From a checkpoint of a small transformer trained on Wikipedia.
Size: width 512, 8 heads of 64, MLP 704 GeGLU.
MLP neurons of a small language model. Each row is named by its layer, matrix (gate and up: input weights) and neuron, and shows model dimensions 357-484. Each number is 128 + 24 x the weight over its row's rms, rounded and kept within 0 to 255. A neuron's up and down rows have the sign that makes its largest values positive.
A block is one neuron, or neurons of one layer that tend to fire together. After each block is what it responds to, as a language model described it from the Wikipedia text at the highest values.

L6.gate445 [144  81 108 100 114 164  90 141 112 151 138 132  99 111 150 113 112 111 140 118 117 157  97 145 139 143 112 169 108 115 138 114 124 102 155 146 135 117 109 164 145 127  98 108 114 149 107 141 106 148 132 103 112 113 126 118  96 107 121 138 146 119 100 100 151  71 137 116 156 101 120 137 145  50 152  75 135 152 196 119 159 147 114 119  58 143 138 151 147 140 110  98 119 151 122  80 149 150 123 127 136 124 126 131 131 111 190 133 121 114 107 122 122 117 136 144 106 130 126 150 145 173  79  93  70 135 142  96]
L6.up445 [145  85 119 113 105 142 139 128 105 144  95 127 165 107 162 137 110 106 108 123 152 155 162 146 107 126 152 167 157 127 149  95 144 126 133 111 115 132 100 140  67 146 114 129 129 129 135 167 117 154 127 157 103  96 152 117 105  98  96 111 134 144 113 147  96 123 127  90 179 156 108 107 170 125 134 121 147 101 137 121 157 134 137 148  71 163 167 125 145 107 101 166 117 144  87 115 176 104 122 150 126 133  58 140 120 112 135 117 129 116 138  82 111 129 156 153 161 144  94 145 131 149  94  61 120  99 176  96]
Description: First token of a sentence's subject (surname, pronoun, the, possessive 's) after an introductory phrase or comma, e.g. "In 1886, Hoffa", "Born in ..., Catanzaro", "Edgar's".

L9.gate27 [126 103 132 141 147 116 116 158 124 108 147 143 146 134 132 114  94 111 136 139 147  97 136 160 101 136  75  94 149 128 154 112 127 107 119  94 121 110 144 143  84 110  46 122  82 135 144 155 145 151  95 153 125 107 156 116 153 167 139 156 154  95  81 159 110 139  93  92 134  86 130 112 115 116 151 104 120 149 102 133 144 129 127 150 108 133 144 170  87 145 120 109 122 113 129 123 113 145 114  86 121 112 133 126 176 147 152 138 171 141 132 160 118 136 130 128 131 111 112 134 119 116 156 146  84 140 123 132]
L9.up27 [140 108 123 147 143 151 105 138 157 114  83 133 152  79  77 155 124 118 115 117 101 174 122 121 165 116 137 143 121 108 162 125 118 110 126  98 137 115 122 125 143 118 118 135 136 116 138 138 108 118 170 112 113 115 143 127 147 144 105 118 178 134 128 105 161 159 199 129  69 121 147 148  99 113 161 114 164 137 151 142 122 121  98 112  88 142 124 127 180 142 120  97  87  92 111 124 164 147 143  81 134 109 149 111 138 145 153 184 133 200 131 128 108 131 111 122 143 128  89 101 172 153  91 101 154 110 119 132]
L9.gate37 [163  92 137 122 106 135 113 117 131 127 135 134 117  99 121 160  97  85  87 131 126 120 118 118 114 131 140 136 165 162 130 143 118 109  87 126 101 125 122 150 139 116 129 121 124 127 159 150 135 115 182 108 100 116  93 143 128 116 145 137 131 104 101 130 153 120 126 128 120 127 151 177 130 121 151  95 156 120 142 160 126 125 105  92 123 143 144 170 176 134 109 112 115 139  97  88 155 144 120 112 133 158  58 137 136 105 118 173 130 106 131 121 198 125 109 119 106 124  52  91 113 129 108 119 138 139  93 150]
L9.up37 [123  87 137  96 128 129 123 148 143 118 152 113 168  98 166 101 107 168 128 114 164 158 119 115 135 138 167 139 129 126 144 125 138 121 150 109 117 128 109 163  79 158  92 109 101 104 117 117 137 163 151 145 132 114 122 136 131 116 108 149 167 108 109 136 148 124 134 152 150 120 127 117 149 125 162  94 158 118 110 131 124 156 113 122  63 136 131 164 111  99  74 133 102 132 110  97 143 118 121 117 145 101 139 131 118  98 174 135 140 108 113 181 128 131 137 120 115 129 115 151 139 173  97 136 119 145 111  70]
L9.gate149 [ 87  77 100 120 113 176  91 104 143 148 145 144 115 152 123 116 154 144 137 124 136 153 137 153  97 116 102 141 160  92 167 131 119 110 130 112 138  72 125 139  86 143  92  82 122 123 133 168 178 139 148  91 129 144 115 129 171 132 121  93 130 153  82 115  89 127 155 101 137 115 171 143 166 123 127 103 119 125  79 148 120 102 130 152 140 120 155 150 139 133 134 110 109 142 112  86 152 151 146 121 139 124 109 141 146 125 118 179  88  62  96 144 108 118 103 111 163 137 126 140 148 128 128  82 123 129 146 140]
L9.up149 [137 126 126  51 184 153 141  89 134 156 139 128 129 135 125  68 105 168 166 127 173 111 150 155 139  97 147  87 160 100 115 137  96 122 144 102 113 125 136 122  89 155  95 153 153 122 119 144 142 114 116 132 130 113 140 136 104 133 122 137 144  85  95 108  87  96 118 115 141 114 180 136 140 105 130 113 142 128 111 127 126 155 130 140 107 104 128 105 128 100 141 130 129 130  84 102 140 112 134 110 135 111 146 114 140 157 168 135 154  79 109 119 158 179 137 146 135 139 122 157 104 120 135  82 150 126 126 140]
L9.gate506 [124  89 160 121 126 156 159 124 120 146  89 136 133 130 154 137 127 158 142 168 160 134 128 121 131  90 149 137  99 145 150 139 129 122 150 126  95 160 123 136  91 131 127  99 117 154 158 168  92 167 140 127 146 139 120 148 113 160 128  76 152 139  89 168 166 121 128 126 124 123 152  85 123  71 141 124 148 117 134 136 160 143  87 105 114 146 144 137  92 136 101  84  65 126 145 190 160  91 174  77 151 100 110 144 120 119 114 174 152  99 133  93  67 108 112 121 134 138 110 145 130 125  84  78 130 133 125 151]
L9.up506 [138 119 106 136 140 157 127  97 165 108  90 122 147  99 116 117 136 174 148 142 128 115 165 111 100  72 107 113 145 128 111 126 130 142 132 101 132 117 108  89  93 147 147 121 142 166 156 189 150 127 151 147 157 134  93 158 185 119 116  81 104 128 136 131 151 158 159 144 123 121 149 160 112 126 106  94 137 133 116 125 108 133 119 110 127 114 126 153 150 124 117 104 103 131 132 132 142 142 142  99 138 148  83 154 168 114 172 149 152 132 150 120 125 149 140 127 131 149  85 131 151 104 137  87 130 143 157 134]
Description: The last token of a sentence's subject noun phrase, just before its main verb: a head noun (his father, the museum), a closing comma after an appositive, or who/which/that.

L6.gate128 [100 137 126 117 116 100 167  95 110 136 114 140 119 101 142 155 162 109 133 143 117 116 104 106 117 134 124 132 156 125 130 130 105 159  76 178 144  83 128 139 120 157 151 121 168 176  96  90 142 109 149 174 140 130 136  88 137 159 192 108 123 132 144 142 111 132 124 134  89 150 115 109 149 113 130 161 140 141 125 138  98 130 132 143 109  69 102 146 156 138 128 119 166  93 164 102 117  89 117 156 108 130 125 108 181 147 138 149 115 115  98 145 148 144 147  97 114 122 137 132 154 180  89 141 104 127  83 125]
L6.up128 [111 109 176 109 109 116 123 125 146 178  80 125  96 118 135 109 113  83 103 123 131 132 130 156 138  89 150 118 108 121 108 115 134 120  89 115 156 147 142  86  93 150 182  95 131 156  77 116 155 151 128 156 134 148 103 137 145 149 156 159  93 134 170 122 126  92 181 140 124 118 114 139 107 110 122 163 104 172 135 129  67 107 132  74 129 119 137  96 115 156 134  99 151 117 123 153 105 114 126 109 167 121 127 139 124 159  99  86 109 152 121 133 145 117 169 108 173  98 111 186 172 165 149 140 116 108  98 171]
Description: Word pieces inside website domains after "Website:" in infobox lists (capital, rehab, rews, hartsvill); weaker on other mid-word fragments in names, numbers and table cells.

L12.gate174 [108 107 165 104 126 107 141 149 111 114 110 146 108 173 104 121 126 112 128 118 113 164 151 115 114 187 100  78 117 110 143 143  88 136 110  98 160 113 114 136  96 138 101 165 109 140 134 181 111 114 126 146 161 161 118 124 101 119 172 158 128 144 109 113 137 118 146  96  98 132 129 118  71  77 150 137 116 119 100 109 125 148  90 161  73 128 112 150 115 126 114 103 100 143  85 126 112 124  89 116  96 109 140 129 136 112 112 151 161 105  75 124 130 137 114 106 139  67 168 146 106 128 102 105 125 124 131 136]
L12.up174 [120 167 131 105 170 131  84 125 105 124  89  94 136 105 131 132 118 154 128  96 132 105 123 134 146 121 158 133 116 151 152 126 139  86  86 114 153 117 112 139 125 113 149  65  95 112 137  93  83 127 139 158 147  92 139  70 135 136 114 148 153 138 123 152 105 144 116  89 104  99 117 112  98  91 127 115 126 167 113 159 124 124 110 153 118 146 150 136 111 112 159 133 138 114 154 141 165 110 168 108 104 120  97 121 126 119 183 117 107 164 116 160 108 117 131 135 146 136  89 139 140 183 111 142 120 153 105 128]
L12.gate200 [146 112 109 121 104 128 133 120 122 141  99 131 151  94 115 167  87 149 121 147 146 124 129 135 134 110 124  98 131 117 131 102  94 124 130  94 120  97 121 162 112 107 130 145 113 126 123 160 138  99 151 142 148 100 173 133 106 112 120 155 155 118 103 161 104 117 117 120 145  99 119 148 149  84 154  86 107 130 146 145 148 140 145 118 110 107 137 134  98 130  64 119 111 171 115  80 173 123 148 144 153 151 139  80 114 155 145 113 131 132  84 155  92 118 102  99 119 142 157 129 160 161 114 143  73 129 134 128]
L12.up200 [137 117 107 137 111 142 103 169 152  86  76 119 143 122 123 152 132 153 151 139 106 144 159 126 139 146 130 100 131 105 135 129 147 106 134  99 106 107 110 137  99 147 148 118 102 107 177 122 124 111 142  94 135 138 140 130 113 175 120 131 134  84  79 128 115 154 105 112 128 137 182 125 128 132 147  99 128 130 147 127 128 140  91 126 133 110 156 207 122 139  98  93 123 129 103 125 115 155  89  92 129 136 129 135 171 111 151 149 161 125 114 148 111 164 127 102 137 126 103 121 132 196 121 100 118 127 108 109]
L12.gate336 [103 129 138 115 132 153 140 127 155 134 127 145  94 158 139 130  97  96 131 139 160 115 144 125 147 133 118 116  94 126 154 119 132 126 161  69  98 197 128 107 103 109 122  94 171 116 106 138  88 114  94 140 146 108 135 173 162 139 159 168 135 106 138 128 116 120 147 104 137 133 108 143 154 127 161 107  88 107 116 132 132 159 128 147 105 116 136 122 185 140 122 134 135 110 138 144 167 116 149 138 164 118 134 124 117 121 144 171 154 126 138  93 156 142  72 143  86 146 165 118 100 119 110 202  85 145 155 145]
L12.up336 [151 117  88 116 141 141 141 111 111 123  92 131 129  92 119 157 132 133 108 114 118 121 124 136 135 115 155 126 132 165 153 129 150 134 181  80 113 129 123 137 160 106 158 126 153 107 152 130 163 161 155 130 115 135 121 106 169 141 167 133 114 127 138 128 117 143 123 104 151 144 178 141  85 123 176 103 168 165 111 146 129 146  87 145 155 115 150 116 149 158 103 189 130 171 148 114 149 162  94 144 123 136  90 121 147 134 119 112 128 143 102  68 104 119 194 116 134 136 103 145 118 119 136 141  52 138 103 127]
L12.gate393 [111 108  89 105 114 134 114 129 101 119 131 125 141 103 154 104 128 131 167 102 190 126 146 138 151 136 128 157 118  75  96  93 146  95 119  86 124 153 110 137 125 114 129 111 112 114 169 122 151  93 145 100  92 116 156 102  70 145 135  89 168 117 118  95  79 133 103 135 115  98 153 134 159 146 124  94  88 110 179 110 159  88 123 106 138 159  99 115 104  81 126 115 125 173 104 102 136 115 107 134 149 140  91  88 146 129 146 107 165 122 110 143 106 130  78 122  93 130 138 163 140 136  84 104 152 129 125 111]
L12.up393 [130 106  91 100 124 159 118 125 135  96  98 135 143 137 103 116 122 109 111 129 122 111 125 148 113 171 153  79 156 127 113 124 116 134 169 112 133 120  94 139 140 135 140 124 123 136 147 137 170 128 125 127 102 151 132 109 135 158  87 119 164 122  92 141 123 147 154 144 127 143 144 140 112 155 164  98 131 128 136 143 124 175 133 117  82 141 168 185 122 156  53  60 100 146  81  89 171 114 106 117 155 156 125 111 141 109 114 143  90  88 116 141 102 158 143 126 118 122 118 165 128 137  83 102 118 164 146 127]
Description: Subject noun or pronoun opening a clause, right before its verb, often after a comma or period, as in "When Carr has", "he served", "the law was".

L9.gate18 [134 115 135 118 121 132  95 135 138  94 154 144  86 177  99 144 152 112 148 110 130 142 109 123 100 121 102 136 155 159 122 120 137 130 131 130 136 128 130 166 135 144 139 126  91 127 104 121 124 164 122 162 116 148 100 177  89 151 137 120 134 141 132 151 134 106 131 127 152 114 148 132 110 117 106 102 144 146 117 129 125 133  89 169 156 110  75 101 109  99 120  94 137  92 105 108 108 118 100 112 113  76 196 166 145  96 137 140 138 160 107 130 114 182 113  86 172 104 138 129 155 140 107 164  95 126 162 133]
L9.up18 [148 130 121 138  75 162 128 117 130  91  50 184 122 142 107 166  93 110 130  75 108  60 127 107 122 143  87 138 144 127 146 152 129 116 146 157 103 120 133 137 116 121 126  92  96 144 104 118 104 117 103 138 151 130 114 135 139 133 127 126 100 142 150 121 134 165 118 111  97 124 180 168  90 134 139 109 122  98  93 150 113 115 145 140 157  86  86 111 112 156 132 116 148 104  89 120 149  99  79 124 130 122 119 149 150 123 125 148 122 144 118 119 122 139 149  88 120 104 116 132 120 110 107 175 106 114 114 142]
L9.gate205 [139  76  95 125 155 144 114 177 148 133 174 120 116 120 182 147 134 159 157 121 139 150 105 157 170 148 108 137 114 145 144 151 151 145 119 159 142 105 143 140 137 115 166  92 103 111  73 121 134 114 109 135 112 153 135 123 130  96 150  96  80 101 148 155 164  78 137  95 117 158 151 129 147 112 111 146 114 148 120 151  98 152 115 120 147 112  91 130 120 130 154 147  94 130 150 130 118 136 116 104  94 155 179 177 119  96 147 115 153 118 130 142 101 122 120 173 162 122  84 101 126 150  88 126 141 131 153 103]
L9.up205 [130 135 144 102 123 134 131 141 149 160 187  79 120 142  93 127 150 120 117 113 147 141 158 120 139 111 143 106 133 119 136 115 157 164 145 131 165 132 132 150 149 162  83 165 119 113  66 108 127 148 166 126 162 115 115 134 103 126 102 134 161 144  87 116 172 173 142 121 127 118 147 140 120 136 124 143 123 112 143  83 133 136 128 138 196 136 175  88 124 145 123 126  96 152 106 123 144 159  77  83 135 151 145 129 170 131 125 105 130 142  79 108 108 119 118 159 126  80 126 138 172 157 110  99 147 145 108 134]
L9.gate345 [143 132 131 120 124 118 120 161 147 126 167 136 129 161 156 147 112 166 114 128 105 110 109 112  83 106 100 148 146 122 143 151 143 137 150 163 127 124 131 121 100 122 132  99 109 128 127 101 123 164 181 120 119 135  91 157 135 150 142 151  94 139 106 152 143 148  92 112 158 175 134 103 131 115 106 100 142 119 117 115 113  89  95  98 128 163 102 115 130 159  81 105 149 101 144 119  90 164 139 108 163  95 118  77 179  81 111 144  99 150 126 137 156 141 137  78  86 142 177 103 111 107 112 173  98 113  88 180]
L9.up345 [159 147 109 137 123 105 129 164 126 124  65 125 110 117 131 154 117 136 119  82 138 146 133 160 158 107  73 123 176 128 152 105 112  96 139 157 133 110 130 151 138  95 128 101 137 142  75 105  89 123 134 110 157 130 150 175 108 162 121 137  93 130  79 159 150 144 141 131  78 118 102 104 103 127 151 121 122 136 123 148 133 164 142 156 147 124 131 147 103 165 161 125 143 119 130 117  83  86 137 119 132  99 140 134 155 112 105 140 151 146 151 112  93 132 131 135 147 176 154 103  94 128 100 150  96  89 148  81]
L9.gate674 [151 108 128 141 106 173 111 153 156 120 112 127 135 125 145 148 149 134  94 109 111 107  92 125  64 123 113 117 123 117 133 165 136 119 132 145 102  78 121 102 150 118 178 145 137 156  90 130 127 130 126 102 159 104 134 124 143 132 160 158 144 109 140 158 150 123 117 138 134 132 159 169 145 124 133 122 153 150 190 130  67  94 101 113 161 165 118 165 111 172 149 127 142 127 135 203  97  97 129 106 139 112 179 114 170 105 162 119 110 126 124 136 115  87 135 105 107 124 114 111 113 156 125 145 133 106 115 124]
L9.up674 [ 89 118 133 139  95 138  98 141 137 123 127 112 107 149 118 138 101 111  98 130 104 120 152 150 123 120 109 143 145 121 113 122 145 116 122 114 138 126 123 127 116 140 133 111  99  84  78 158 134 134 151 157 137 135  84 159 135 161 107 103 157 185 116 152  94 148  69 115 119  85 116 175 132 105 162  76 150 116 155 112  87 120  89 130 104 113 116 132 130 128 125 110 134 134 100 169  96 148 158  89 123 115 164  96 144 152 132 194 116 110 103 167 122 113 108 114 130 148 119 111  89 149 111 112 107 130 126 136]
Description: Periods, hyphens and similar joiners inside abbreviations or compounds where the word clearly continues, e.g. e.g., op. 2, No. 8, self-control, non-anthropomorphic.

L12.gate395 [100 122 133 141 136 111  94 144 136 120  98 104 150 160 110 126  99  84 147 112 129 110 108 116 125 144 111 160 133 113 162  95 110 144  82 133 140 108 117 124  82 153 182 138 107 102  76 177 111 169 112 126 157 122  90 128 130 148 158 132 115 139 178 107 115 165 112 125  89 102 116  95 138 118 147  95 125 109 102 140  96 136 165 107 118 162 151 141 147 136 165 145 139 118  99  84 130 101 137 128 124 133 123  91 138 102 173  81 135 159 188 151 110 119 141 138  77 142 127 136 170 169 165 131 121  67 141 133]
L12.up395 [ 98 130 147 142 199  94 117 100 125 120 138 104 112 126 124 108 152 141 162 133 132  98 118  91 144 118 162 144 149 134 121 114 131 154 143 135 129 168 141 122 107 171 111 135 123  80 129  92  60 110 156  90 115  92 115 110 135 172 141 159 101 133 143  98 129 134 142 107 155 127 134 143 149 147 153 110 108 120 102 131 153  90 152 127 108 187 125 186 136 120 129 134 103  85 102 116 167 137 117 134 124 157 117 133 136 123 162 142 172 125 157 108  96 128 153 149 106  87 114 134 157 134 168 131 140 123 141 113]
L12.gate634 [149 114 122 130 129 113 149 120 107 139 132 107 111 112 111 125 143  97 137 134 165 146  58 168 110 132 166 101 146 151 108 119 117  88 107 140 119 112 139 178 125 134 163 148 167 150 138 103 125 148 135 149 110 176 129 139 149 151 165 139 162 152  98 185 100 138 167  88 155 138 118 129 132 131 152 102 113 156 153 148  97 154 126 112 150 131 104 165 141 127 141 112 152 109 118 152 128 135 139 144 168 127 126 151 153 122 152 116 118 156 131 131  94  93 151 112  75 115 118 117 158 114 137 170  93 143 105 151]
L12.up634 [121 106 129 126 143 116 119 132  90 137 108 192 117 127 162 112 127 119  79 112 135 128 135 132 120 112 100 149 137 101 151 148 126 121  93 157 110 101 154 107 185 133 178 131 177 151 131  82 117 155 170 154 104 180 118 150  78 180 173 138  87 139 126 113 136 106 141 114 130 160 119 106 129 107 169 117  87 119 129 118  96 124 109 112 127 114 144 104 118 121 116 143 150 156  52 139 135 184 138 161 115 150 130 120 180 144  99 106  93 155 123  91 149 125 107  85  94 132 138 177 142 140 111  42  91 172 172 121]
L12.gate640 [138 112 107  90 148 132 147 107  98  68 106 148  96 144 146  97 150 120 124 146 121 141  81 125 161 109 177 132 130 125 109 132 100 136 104 127 122 116 125 127 123 130 149 138 123 145 131 108  95 105 119 121 153 138  82 123 129  99 166 157  47 142 109 147 167 160 109 103 156  47 120 149 121 126 139  59 152 121 118 166 162 144 125 147  88 142 103 137 129 113 142 118 140 134 124 127 127 120 107 146 116 120 152 134 127 133 117 121 104 132  75 153 116 106 103 114 112 126 130 144 120 125 129 189  97 137 169  89]
L12.up640 [168 130 154 105 139 108 164 107 201 168 137 115  88 145 144 129 176 197 186 116 154 109 134 112 144 118  95  84 149 151 145 152 126 173 122 124 129 125 147 138  81 120 109  94 113 111  93 147 145 159 141 118  94 149 127 148 127 127 178 126 122 131 120 157 137 139 165 118 111 122  92  94 169  63 156 148 139  94 107 112 145 112 161 142 131 111 136 144 124 117 129  94 120 119 154 110 109 114 129 109 139 124  91 125 134 102 151  55 108 136 117 123 141 135 154  47 159 128 120 155 124 110  88 144  99 124  97 126]
L12.gate655 [111 129  81 181 145 134 139 155 117 141 150 156 162 155 130 118 140 185 116  90 160 143 103 133 105 158 128 150 147 124 130 126 142 147 143 109 106 135 152 106 135 188 108  90 162 100 103 120  80  88 115 121 148 120 112  63  97 148 134  99 152 122 107 153 123 111 136 113 113 132 103 127 150 148 124 103 121  92 112 122 172 122 140 142 139 161 123 139 109 112 105 133 137 120  99 107 155  80 154 115 147 118 117 142 124  90 125 119 155 137 132 105 150 148  90 136 146  90 146 144 107 146 130 141 144  96 113  86]
L12.up655 [ 98  95  75 144 158  89 168 130 124 134 144 123 137 145 169 111 133 104 154 150 169 164 127 153 111 106 109 130 147 143 103  98  91 106 115 134 160 131 144 156 144 168 104 122 143 149 122 138  92  99 114 109 176 113 123 122  76 109 111  97 140 167 145 108 117  94 110 158 111 153 100  87 114 145 122 143  95 119 111 141 146 119 121 133  98 163 130 113 157  83  99 146 141 174 146  94 157 107 126 105 156  91 114 106 137 151 114 126 138 152 110 112 161 158 105 118 111 152 131 146 143 136  97 135 101  74 117 141]
Description: Mostly tokens in Indian-topic text, such as the dot in gov.in URLs, name pieces (Baruah, Subbulakshmi) and West or district before place names, plus punctuation in tables, coordinates and census percentages.